{
  "n_layer": 8,
  "d_model": 640,
  "n_head": 10,
  "n_kv_head": 1,
  "head_dim": 64,
  "d_mlp": 2560,
  "vocab_size": 8192,
  "activation": "geglu",
  "norm": "rmsnorm",
  "norm_place": "pre",
  "norm_eps": 1e-06,
  "positions": "rope",
  "rope_base": 20600.0,
  "rope_fraction": 1.0,
  "qk_norm": false,
  "attn_scale": 0.125,
  "bias": "none",
  "tie_embeddings": false,
  "parallel_block": false,
  "init": "uniform",
  "init_std_qkv": 0.0201,
  "init_std_o": 0.0201,
  "init_std_up": 0.0201,
  "init_std_down": 0.0,
  "optimizer": "adamw",
  "lr": 0.000803,
  "beta1": 0.9,
  "beta2": 0.98,
  "weight_decay": 0.3,
  "lr_head": 0.00795,
  "warmup_steps": 348,
  "schedule": "wsd",
  "decay_fraction": 0.78,
  "decay_shape": "linear",
  "final_lr_fraction": 0.02,
  "batch_tokens": [131072, 262144],
  "seq_len": 512,
  "doc_mask": true,
  "train_tokens": 1690000000,
  "steps": 9084,
  "dataset": "wikipedia_en"
}
MLP neurons of a small language model. Each row is named by its layer, matrix (down: output weights) and neuron, and shows model dimensions 245-308. Each number is 50 + 10 x the weight over its row's rms, rounded and kept within 0 to 99. A neuron's up and down rows have the sign that makes its largest values positive.
A block is one neuron, or neurons of one layer that tend to fire together. Before each block is what it responds to, as a language model described it from the Wikipedia text at the highest values.

Responds to: Tokens where a sports club name comes next, as in signed with/for, League Two side, on loan to, and club-table / separators.
L4.down517:59 58 57 61 58 57 47 63 43 55 43 51 66 42 49 45 57 29 32 43 53 49 55 33 51 46 49 41 54 48 51 61 45 68 41 60 54 47 51 42 62 43 69 71 45 69 48 52 68 33 39 61 65 45 48 55 60 43 41 48 70 50 56 47
L4.down781:52 46 38 50 47 51 54 55 71 34 46 58 47 43 35 50 46 44 47 69 28 38 49 61 53 38 68 35 65 50 47 45 50 52 56 44 39 37 35 55 63 61 44 45 39 56 52 47 53 62 35 55 61 40 54 40 46 39 37 53 57 48 66 33
L4.down1101:54 57 52 56 63 44 48 64 69 44 38 40 63 54 59 47 36 37 46 63 36 60 50 51 61 41 59 57 46 40 69 40 47 58 36 56 63 61 32 41 58 43 43 52 59 51 53 38 52 38 55 58 44 58 31 49 46 45 39 51 40 64 60 49
L4.down1334:44 44 60 55 63 56 51 56 40 56 51 51 67 39 51 54 52 48 56 36 56 68 56 47 38 47 41 58 39 41 41 39 50 67 48 49 50 42 33 62 63 43 24 64 61 37 43 34 47 16 33 66 64 44 47 48 44 34 36 45 50 48 58 52
L4.down1727:48 82 42 50 67 52 49 58 47 39 53 57 48 42 42 47 57 50 45 33 52 62 60 54 45 63 62 42 44 45 50 59 42 67 61 51 41 52 50 50 41 54 53 44 56 56 40 47 58 31 49 45 54 54 71 53 52 48 50 36 62 47 59 45
L4.down1830:29 56 63 47 58 55 43 35 55 44 42 51 63 35 48 57 52 61 51 61 47 58 47 51 49 60 61 45 49 49 47 53 48 59 45 44 57 41 59 60 54 60 72 69 50 56 69 54 50 66 56 58 56 53 52 58 34 56 58 30 51 59 46 63
L4.down1939:53 63 55 50 41 46 37 51 46 46 48 45 49 32 47 55 62 53 50 35 53 45 55 47 54 47 52 50 49 47 59 56 40 73 59 37 56 63 47 49 43 34 41 43 51 47 41 57 43 53 52 53 76 53 56 61 69 45 39 53 64 64 49 36
L4.down2139:51 56 48 53 62 43 60 56 40 50 52 54 45 46 62 50 54 48 54 46 53 53 35 44 45 47 59 63 45 47 54 49 48 52 62 61 51 32 44 65 65 57 28 42 46 54 44 37 65 37 54 48 42 54 44 38 60 50 54 37 51 34 60 35

Responds to: Characters inside dense code-like strings such as SMILES/InChI chemical notation and ISBN hyphens (C, H2, final "-"), plus mid-word pieces in lists.
L5.down44:50 54 44 49 40 31 48 28 50 48 37 43 67 38 68 19 44 19 37 53 53 57 61 36 50 45 54 28 32 55 67 39 59 36 38 55 39 59 56 25 48 54 54 56 68 48 49 33 48 52 44 43 57 43 43 39 50 49 44 65 37 41 52 47
L5.down693:50 47 42 46 54 51 50 54 45 47 62 52 38 49 64 66 55 57 44 57 26 33 56 30 48 50 40 65 47 47 53 56 32 70 57 58 64 59 41 29 37 62 50 41 51 44 46 40 64 53 54 43 38 45 72 46 47 55 51 37 41 58 49 46
L5.down1020:48 52 46 48 50 35 59 53 64 59 48 58 53 58 70 51 50 73 60 53 50 41 42 48 65 35 43 51 53 43 55 52 51 50 49 60 47 58 37 49 47 60 56 55 59 53 33 52 34 46 36 51 49 65 52 60 50 48 38 31 46 46 38 57
L5.down1032:38 41 45 53 39 56 55 51 63 41 42 43 49 51 48 40 55 43 48 63 50 67 60 54 39 41 40 62 27 43 57 36 59 33 32 45 58 48 61 39 66 48 55 30 55 52 49 48 55 58 49 58 48 56 39 43 38 45 47 47 41 55 44 72

Responds to: Fires mostly on symbols and digits inside SMILES strings and IUPAC names (hyphens, locant numbers, brackets), plus infobox-style data lines and mid-word pieces in technical text.
L4.down153:60 56 55 46 39 39 55 28 55 52 44 48 52 54 45 47 54 67 42 37 52 41 46 49 49 60 42 59 46 44 33 40 34 46 46 40 57 37 42 45 47 65 53 49 42 45 50 64 28 54 56 46 77 48 54 38 54 63 50 60 55 59 56 54
L4.down165:67 55 46 56 67 61 31 40 36 52 48 46 41 62 51 42 50 45 39 41 47 45 48 59 65 66 54 49 31 53 31 51 33 63 66 70 69 35 55 48 45 56 58 58 45 46 76 62 55 75 44 38 47 61 41 48 41 53 45 61 38 65 62 57
L4.down199:60 61 54 54 37 32 43 35 42 36 38 56 49 45 41 53 54 53 48 52 63 52 49 52 54 67 38 51 44 67 52 40 54 38 62 44 52 57 50 41 49 45 51 54 69 57 34 29 56 49 45 67 63 43 54 40 65 48 44 62 58 59 72 50
L4.down292:46 45 59 60 33 43 45 52 42 47 42 37 53 56 42 44 49 64 55 53 59 39 55 50 52 49 62 47 49 50 60 34 52 56 54 48 55 40 55 38 44 33 51 53 46 59 40 47 37 58 44 42 39 68 54 37 56 48 54 60 39 44 66 55
L4.down1179:59 60 61 46 43 70 59 46 44 68 50 38 38 57 56 64 69 56 54 50 60 66 64 56 45 53 51 55 41 53 52 56 49 39 39 49 59 47 61 65 37 58 63 48 46 50 60 60 44 45 41 40 31 36 64 43 46 46 56 59 42 54 38 80
L4.down1191:49 47 47 44 54 39 60 29 50 52 31 31 33 47 46 53 48 58 54 53 49 65 50 49 48 48 50 39 45 45 47 62 59 49 68 50 57 46 54 41 42 49 46 54 45 73 53 58 43 61 47 55 67 51 49 46 50 41 53 37 53 43 50 53
L4.down1509:52 46 56 52 60 41 40 47 44 56 57 39 39 49 54 55 46 40 53 40 56 59 53 57 44 64 39 54 49 46 57 58 58 78 51 43 41 64 61 48 44 51 43 50 55 32 31 44 41 45 52 66 48 31 40 39 62 32 44 44 71 56 46 57
L4.down2009:39 41 53 55 50 49 55 50 67 67 38 53 46 33 50 64 44 37 44 55 53 46 41 49 40 46 61 47 45 38 45 62 58 29 44 58 65 46 55 32 49 38 49 53 45 46 62 41 47 36 49 71 40 61 47 52 43 35 66 51 52 57 48 30

Responds to: Sports text where a team or city name is starting or finishing: "over"/"against" before an opponent, place-name endings (Dundee, Swindon, Toledo), "City"/"United" in club names.
L5.down331:35 61 32 59 60 59 52 27 36 46 65 69 43 58 45 49 72 64 34 43 44 55 57 52 60 54 58 61 43 51 41 49 60 34 45 67 53 44 40 47 50 70 48 41 60 60 52 44 45 28 48 48 46 45 46 74 39 40 70 50 56 63 32 52
L5.down570:43 64 44 45 69 45 44 41 47 45 38 56 46 53 48 59 54 49 50 60 55 49 61 57 63 38 40 57 61 59 57 64 71 49 58 44 62 63 33 25 48 49 54 58 62 44 35 43 52 41 35 63 52 33 55 58 54 56 45 49 36 50 47 50
L5.down1398:40 45 40 51 31 47 63 49 65 47 47 51 43 58 36 45 58 39 54 53 58 61 53 76 74 63 36 54 34 60 58 49 53 36 54 56 52 49 44 32 40 40 46 52 46 50 50 39 42 61 41 53 59 55 50 62 51 60 57 58 60 55 55 47
L5.down2331:50 51 43 57 44 65 44 29 44 47 43 59 61 63 58 46 71 42 54 53 58 54 52 36 45 43 59 59 49 39 50 53 38 59 35 61 46 52 47 31 43 54 60 44 46 52 78 50 59 61 47 60 42 49 81 54 35 37 51 48 59 47 48 50

Responds to: Main verbs right after a person or team subject in biographies and sports articles, mostly began, started, continued; weaker on career-statistics table headers.
L3.down72:45 55 47 51 44 49 60 52 63 75 37 36 62 53 37 43 42 31 58 38 60 46 58 45 52 61 40 64 56 45 52 49 46 62 56 68 40 38 43 44 41 57 63 66 37 62 44 35 36 50 56 56 48 49 63 39 33 39 52 56 52 64 52 47
L3.down183:48 49 44 67 53 45 63 53 51 28 56 69 47 65 72 37 62 36 45 39 47 54 46 45 53 61 69 52 53 35 48 52 41 74 56 65 48 46 45 48 65 55 53 56 52 65 68 46 49 57 45 48 55 44 59 46 43 59 52 51 63 46 51 45

Responds to: Tokens inside chemical notation like InChI keys, InChI/SMILES strings and IUPAC names (hyphens, digits, letters); also mid-word pieces in biology terms (endocytosis) and sentence-final periods.
L3.down1028:39 62 55 52 48 44 53 50 49 49 34 60 50 45 61 41 43 42 54 57 42 42 59 44 38 46 38 58 40 19 70 53 48 52 49 47 42 43 59 38 44 45 52 54 52 46 59 64 36 42 44 42 57 38 50 49 50 75 51 49 55 60 36 70
L3.down2254:33 55 57 61 36 59 42 44 45 63 44 49 35 49 46 36 46 54 55 64 44 47 40 38 44 43 50 34 51 47 42 54 59 59 52 51 38 55 52 56 47 44 51 41 51 54 53 31 39 58 60 62 65 54 50 44 57 56 46 63 43 72 44 61